Part of a small language model's weights: RMSNorm before each block.
MLP neurons of a small language model. Each row is named by its layer, matrix (down: output weights) and neuron, and shows model dimensions 128-255. Each number is 128 + 24 x the weight over its row's rms, rounded and kept within 0 to 255. Numbers have three digits each. A neuron's up and down rows have the sign that makes its largest values positive.
A block is one neuron, or neurons of one layer that tend to fire together. After each block is what it responds to, as a language model described it from the Wikipedia text at the highest values.

L6.down13:143114162123141121118132114104165158132136096151107133107119115117125100145158074151111183146137097132134120125148120129133107140090142116096090086097117097175113135141124119165079128137133203100137121141121143124097136108137107097073057081154124112103126128144109145195154120134104123115105081088114082127109137144174115117141124143120122121087106158155161117140092124140127136102103
L6.down85:115087073130139153179139090131075125121122110069154157099097144137112138132154131166095103077134124099110121107144135109091143142142134145180132134122128108100098150152146114137127095110152154102137112118131088099097147124151098125154133132120162134170112148086083125118100114129087103134104119128096099145127157150117160113160124118119120127118120138132177141120143159141146158178145
L6.down123:132120142139145108153089157127107111138109101115185102096097107089152113147124141141142123130126085125118153132178149070156132118116126146126085119110110130138109128135149112132140149125125140168152114128126149156133062173140131155136126147111136120117122130082133121116141078130106119119081099122114090113150093134144125113172114135156125115130142166134102112136097158128120125185166
L6.down195:135124142181112099164102182109168143122154143158118127096158149137136126132094124180101119106141078123150134148138163114124120108148108127157147139142162116156126120149144119094093137144102125161142113121066132105103151117123134128147149117135123149166139125097140135141086110140131172146140157144118082141099127156098087109150120112121101104127138165081153163084143128158131118159142
L6.down224:175131125120110137137120112182112101132141104119161141133128128139121116151117121098120120146152152083122116118096115133168188162057126151129128127135109068142151117149138145059127070143148110134116149068143148135106111142125144140136112165124123157158130152123158168139118129116089142102158147121097043110123141160156141133126092127156093124132108116088091172143150123141123135137102
L6.down305:115171121144094113162124212139121138146120095125087189130161174119097133118162171120159127161122129127097138140095197093138128164113117119086143126154106131119155171130134156108153144152123157126151091136148114176117123093122132124119133081128133165150135131144096147142116106112145120122127081101106156148135133152076125100114145130122129162104122129086081128117129105122125144116118
L6.down406:120106112122130122173126107096114098134149118159143117108105083132151149132101146140133082145145136157118148163096090018133092115146124153126096102116107165127097129110135150132149175115095118139170151113168131163122131106136086121107149160134140139133128118193121133114107120151132168112104120104129131145089115104164166170136117151158128132114129103177116128142160115142171106111130
L6.down639:146113181155120140124147116120131103145111095112108108114156091138117099096116153099123090100124130146104138102129120121112127137129114126101109079110095160093156133111148153135075158122138135109104126143129115089111068110172122079095109164171098134130133115138137144125100098138119150133175157135146119132150136135113092118104123160137131112133138121150143108171159126167153138125135
Degree words such as so, more, very, particularly, little that grade a following adjective or quantity, e.g. "so serious", "more important"; weaker on scattered tokens.

L3.down117:151168085123126160109155070104071106117125123140109140097140113182129138125121076138138125116129128156150077133118154070120100134144125113121144097168123172152078145142098147145102129113125131143107144108144124083112119104134096075138140117125108117093129106054137115160099121130126160128079137149150066118135143164140125131123128143097125090079146093154188131128164124153123101119168
L3.down151:138138131130139126134104126134182127066128145112131119152089137070159141125114149176145088110090112090099120154113137086116152136124165116100155133094133133149111112155167138107137092139156165102111143096123135140111149149128133143112121155110135177089123136133180094122136117115120046114126119120101201136133189135148144136106110121122111091108132146089053123109125169135107139101105
L3.down190:147128128100138108086097136091133084144153109125109134148112190149149151155123118120107142100126086086159072114102129150148127118095077110121136114102130120115120144087192161080143141130151142173179125159146125093117114104130138108081151125119120166080108130122112111136168174108136075114092140122146105149129095075115140106122109111136125112115148133086129137128104115122119099112116
L3.down394:129138104075157154147135114162102109161144110172146126122173144174110157114095155084122121137130136171130148081143111045140111107121161117115105099149187101130142140157093099116107114107098094126113097153137114134162140110160112127142141149108116081184125113128110127127121150099122113161122155163139107103123100149122096144137113117138124150132124133120155146133114101105115113159125
L3.down408:129151128138114162114116112087120114161091102101116140101130169187155113157145138107103128139134112172097120126105138055194128097132128156147146139091122106139141091145132194101148121143155109123154130091115156129122158120095064108146089123158099102117116092166135134125111112116117142100138177143121128098079113141127160146118126084142097139106101154100128127171118137126151125133136
L3.down527:108123144116126107109104151147141137162093118108173151098117126117133125106163122147119130186126125113110099126142138123122144108135113107105113139118131163140138122110122143135161158097103126125174145124123120109136137116126141134142142156089177120148096151114146128099115108147139119126093133110121035073179154116169124149162071151107132107127143136134173117145103120148147153134132
L3.down614:133150139160133106120105098113153155106124157092142094139100154140184132133097119181146149134111152138112097135136142088112116135129123119128120119160103116162124130120134125131112106115104175118088124138128153132130141105080147127124144138133154125116149154134173074118134104095153079142102083122138206175166145118167136113152136113132110139133157155124101144083103152155034098138161
L3.down662:135114159116143106094129089125118108126124115152148111143124140169149136115153142109092132120116135142114160076172158034126116154187147132093107162123125120108107141124118119160095122127133119110164207136096121107141132105137136102114122114149113127087102094169108127138087082138134140107089116125117101117104128152119143093100126138121161156134139123084129125152072129149164158092111
Suffix pieces that finish a word (quietly, smoothly, henceforth, breakup, 1960s), sentence-initial On, and of in more of or less of.

L5.down682:146076171109152173165143122127135105129140109176141133168131168180101111166121130161110120155115159135121139180126113058111083142130153128147137114123089142105162115122102139146123125105109121160128153130094127082095090136116157102121168133151130101133111166130151106140158130120110135140150144134133067113128115138137138123176078142098168143116164148149177127178135150146108134118145
Hedging adverbs, quantifiers and linking words sitting before the phrase they modify or join, e.g. almost, relatively, various, many, and, as well as.

L5.down270:120159075144116166120122107159132141080163127111142175130140132154152114100129091120130143158121111128112101122133148210130140157116166126149142169114110105118101089161117114129102137145134114124085165108142117113094149145138108159190124081119185132149164133102063134121116136145142127153129140108123211124098114134146120094121126109128133102149138157122104144142126165109139100131121
Non-initial subword pieces inside proper names and uncommon words, especially surnames in tables and company suffixes: pl-c, Sp-ieg-el, pl-um-age, Thunderb-olt.

L6.down109:117125126151124126105122121109131128117128160110130137116155135132177149075112104137123070133172134114109124122110133125112116150163123114128129143138141133168181125121095141078141122062154096172130122108154167119121093130125158152110081066125169142109100127061137155132113154109147133133117130188154129104099131110156145141119148108132160144144139137129191103134164162127158141153140
L6.down136:154139157104138175085123104121131131110152144158123117153137110138085112113096097125125114134103142126116162107142158021176148132124143133118114098085168132136083127138156149148143085165134123115124156117148107107118115150121121090145080113096134141125109125150137113147152106128107137124134170128154158118113157193102115112121107145096090086125103095121116128162086114111165136114067
L6.down178:107161127150092107106126135148117122117101098076101114073121109099136141112137137122110167092136133176141134124138124115117119143141136102137135147128141132149117144135139098106090146145140085142118144139141144192196113126165131111102094115125132120142184171071115118158121082098110118117156115105147190101147090140139120126137148160107123121163162173108113109116111126138125143128147
L6.down431:154152117155133149153108136136105121137104191119123104105135116102142120142169114092132144133132155137160113093156114156123102137127141133144132127121127107125154024120131130159120165109105093146168128074152144092147125135165121129130160119156121103131131157158102145098167119121141113139142096133138177147110130143156161165086149193109135146095150147151109172136145089130100156175172
L6.down533:134149107097155138132144123105137144143092124153122112135088094115122142104115153153151113085125143109115154154119116091067102123168138132134095122149116138138117082092154152140166170125139128127139093134149125130149133121131154120089123147107114132147120125139133098136124103107153090092098113103109153140093152116129129159093114060102133149149169134139076134152133102179097142104168
L6.down632:154110074134141150160133105116133120120116125106119096121137117122133139182150120128193121143144162128142152174135132090110123101150125127162122118127112121107116106134113167116142106121107163155137115116120165131121157101147138083125152155116147149115126160106129165165171128155154124116078154110122191123108141129108117183094081132144140154116124120131109118145102128105098146098167
L6.down644:083157134162117131116107099115163122162161118128131115127161156127116156146140152140107128126125115151168104113120143083143132101147127129153166157161108143154148111152148153063120142134112112124181124099125129127145146102128135120133130122141154152133114135110114131117112102121112099138129137121153129074109131126136127167140161163137135125102127143107158130148122146103088141123118
L6.down684:071154096088129121128161149121134132143149120130113115166146119119144128175139135166089157133172144123121151156134134046148149109171150136132129143148137126108137125131113161111107127098139137153124110092108106088103132122126129099133142133148141102152101111124144146130126135094105135105139129144112183068075124152126144094108084137122137104122133148079118142099111119124121151124145
Word pieces that complete a person's first name, just before the surname, in credits, cast lists and results tables, e.g. Re-iji, Char-leen, Rom-y; sometimes table pipes and "of".

L3.down250:118122147125096109138130098140159122161165120131142162130131123128159129093096113155173157103087125155164092097103136100134129135132176164109136136133126139121132153156121088119170101109112152111088147113120126172151151127126109148147122097119097133117197119148136143133103145124119105158096126139095171131119119156121127124151121121150097127144140123079096164163118084127147115104050
L3.down290:143148139097108088120157113182135134121128081107136191093143110151114149126146127153131132172154113107090127108130154171133135096134135171095116163112148106130104079152077087098146107143149111086101141128110140135140143135110144116164124126154173094099131155130159127089065147159106149136131172156068120084116096132145084095123135142111122102137123138092132123118103143126140132129101
L3.down470:131139129156126139152122072126155139110149091085140131141143128134143093123141094089108172148117162144151105142150148142123106154134124128093157148157147123143100090139155097088085139116138124130128146137120150136122157088117167136178116128134132141144114121126087122104087141074133107153091137160103165118147153177128127136146120147152124110119126148098086135121112102103151130145091
L3.down571:122114085135095115178170141141100115102127085137167165106128117174089115099126119125123150168093122124118131147165125094120152122092158107073146116159136145142088158101134134119106096119176139121135165080101133151124109130109127108167105097120171129133151091127127127100111123115117101122122147189121125107158120124159136144127106093125102092150115141129177164163153133102179138106081
L3.down573:153099096204131118153089115145131152147138133186134122122125095095131128160128087134149153133097151105109125122115092026100107159121059105127133128124134172087109094141153079109135117153092113156112124142144089160161146137136123158116149124124123150120122126099143128106133140180143118134150106154102118132085134124167125116178108160111128126142121103114159106124113130123133103145103
L3.down607:127158133148122147128135176128133152105118153096133164152081118117103112152169102070090178155143169101110102124098129064173125125127103105108148170144144122125125118108121133130105135131098140093135072127146135133103137122127134158166126144118108103142143154055122141109081126160075148155130137127153107117151073156146127109131148106158156142114150112076114108082146159106129113112145
L3.down640:122153139113165113128144117099177149091146106111158114152139159157099125127121115108126151153144132125123117144147140205122139111138119139121149124127132121132117136153130144096071087105136144158119066120126147150134137128122119128104115106142124128166106146159106101161122125151111128167110121125136134104111140056091119092136143124093154133097148123101049147099125147127123083147125
L3.down654:129140140145114127106117123122165160125104156134136139170120139099149148174148137131060144150102125172154130128121154209144134127116121150107141127171146099113146115119127117099085114113101156163104146139157205143130144103105154161157118142153129080114159146113143093177107105128153137142107144120117166179160066118115104087152160131121138107142145137129134126160180140157123112196159
Tokens that continue a proper name already under way, chiefly "of" in institution names (College of Art, Gentlemen of England) and second word-pieces of foreign names (Re-us, Sur-ib-achi, Cl-ap-ton).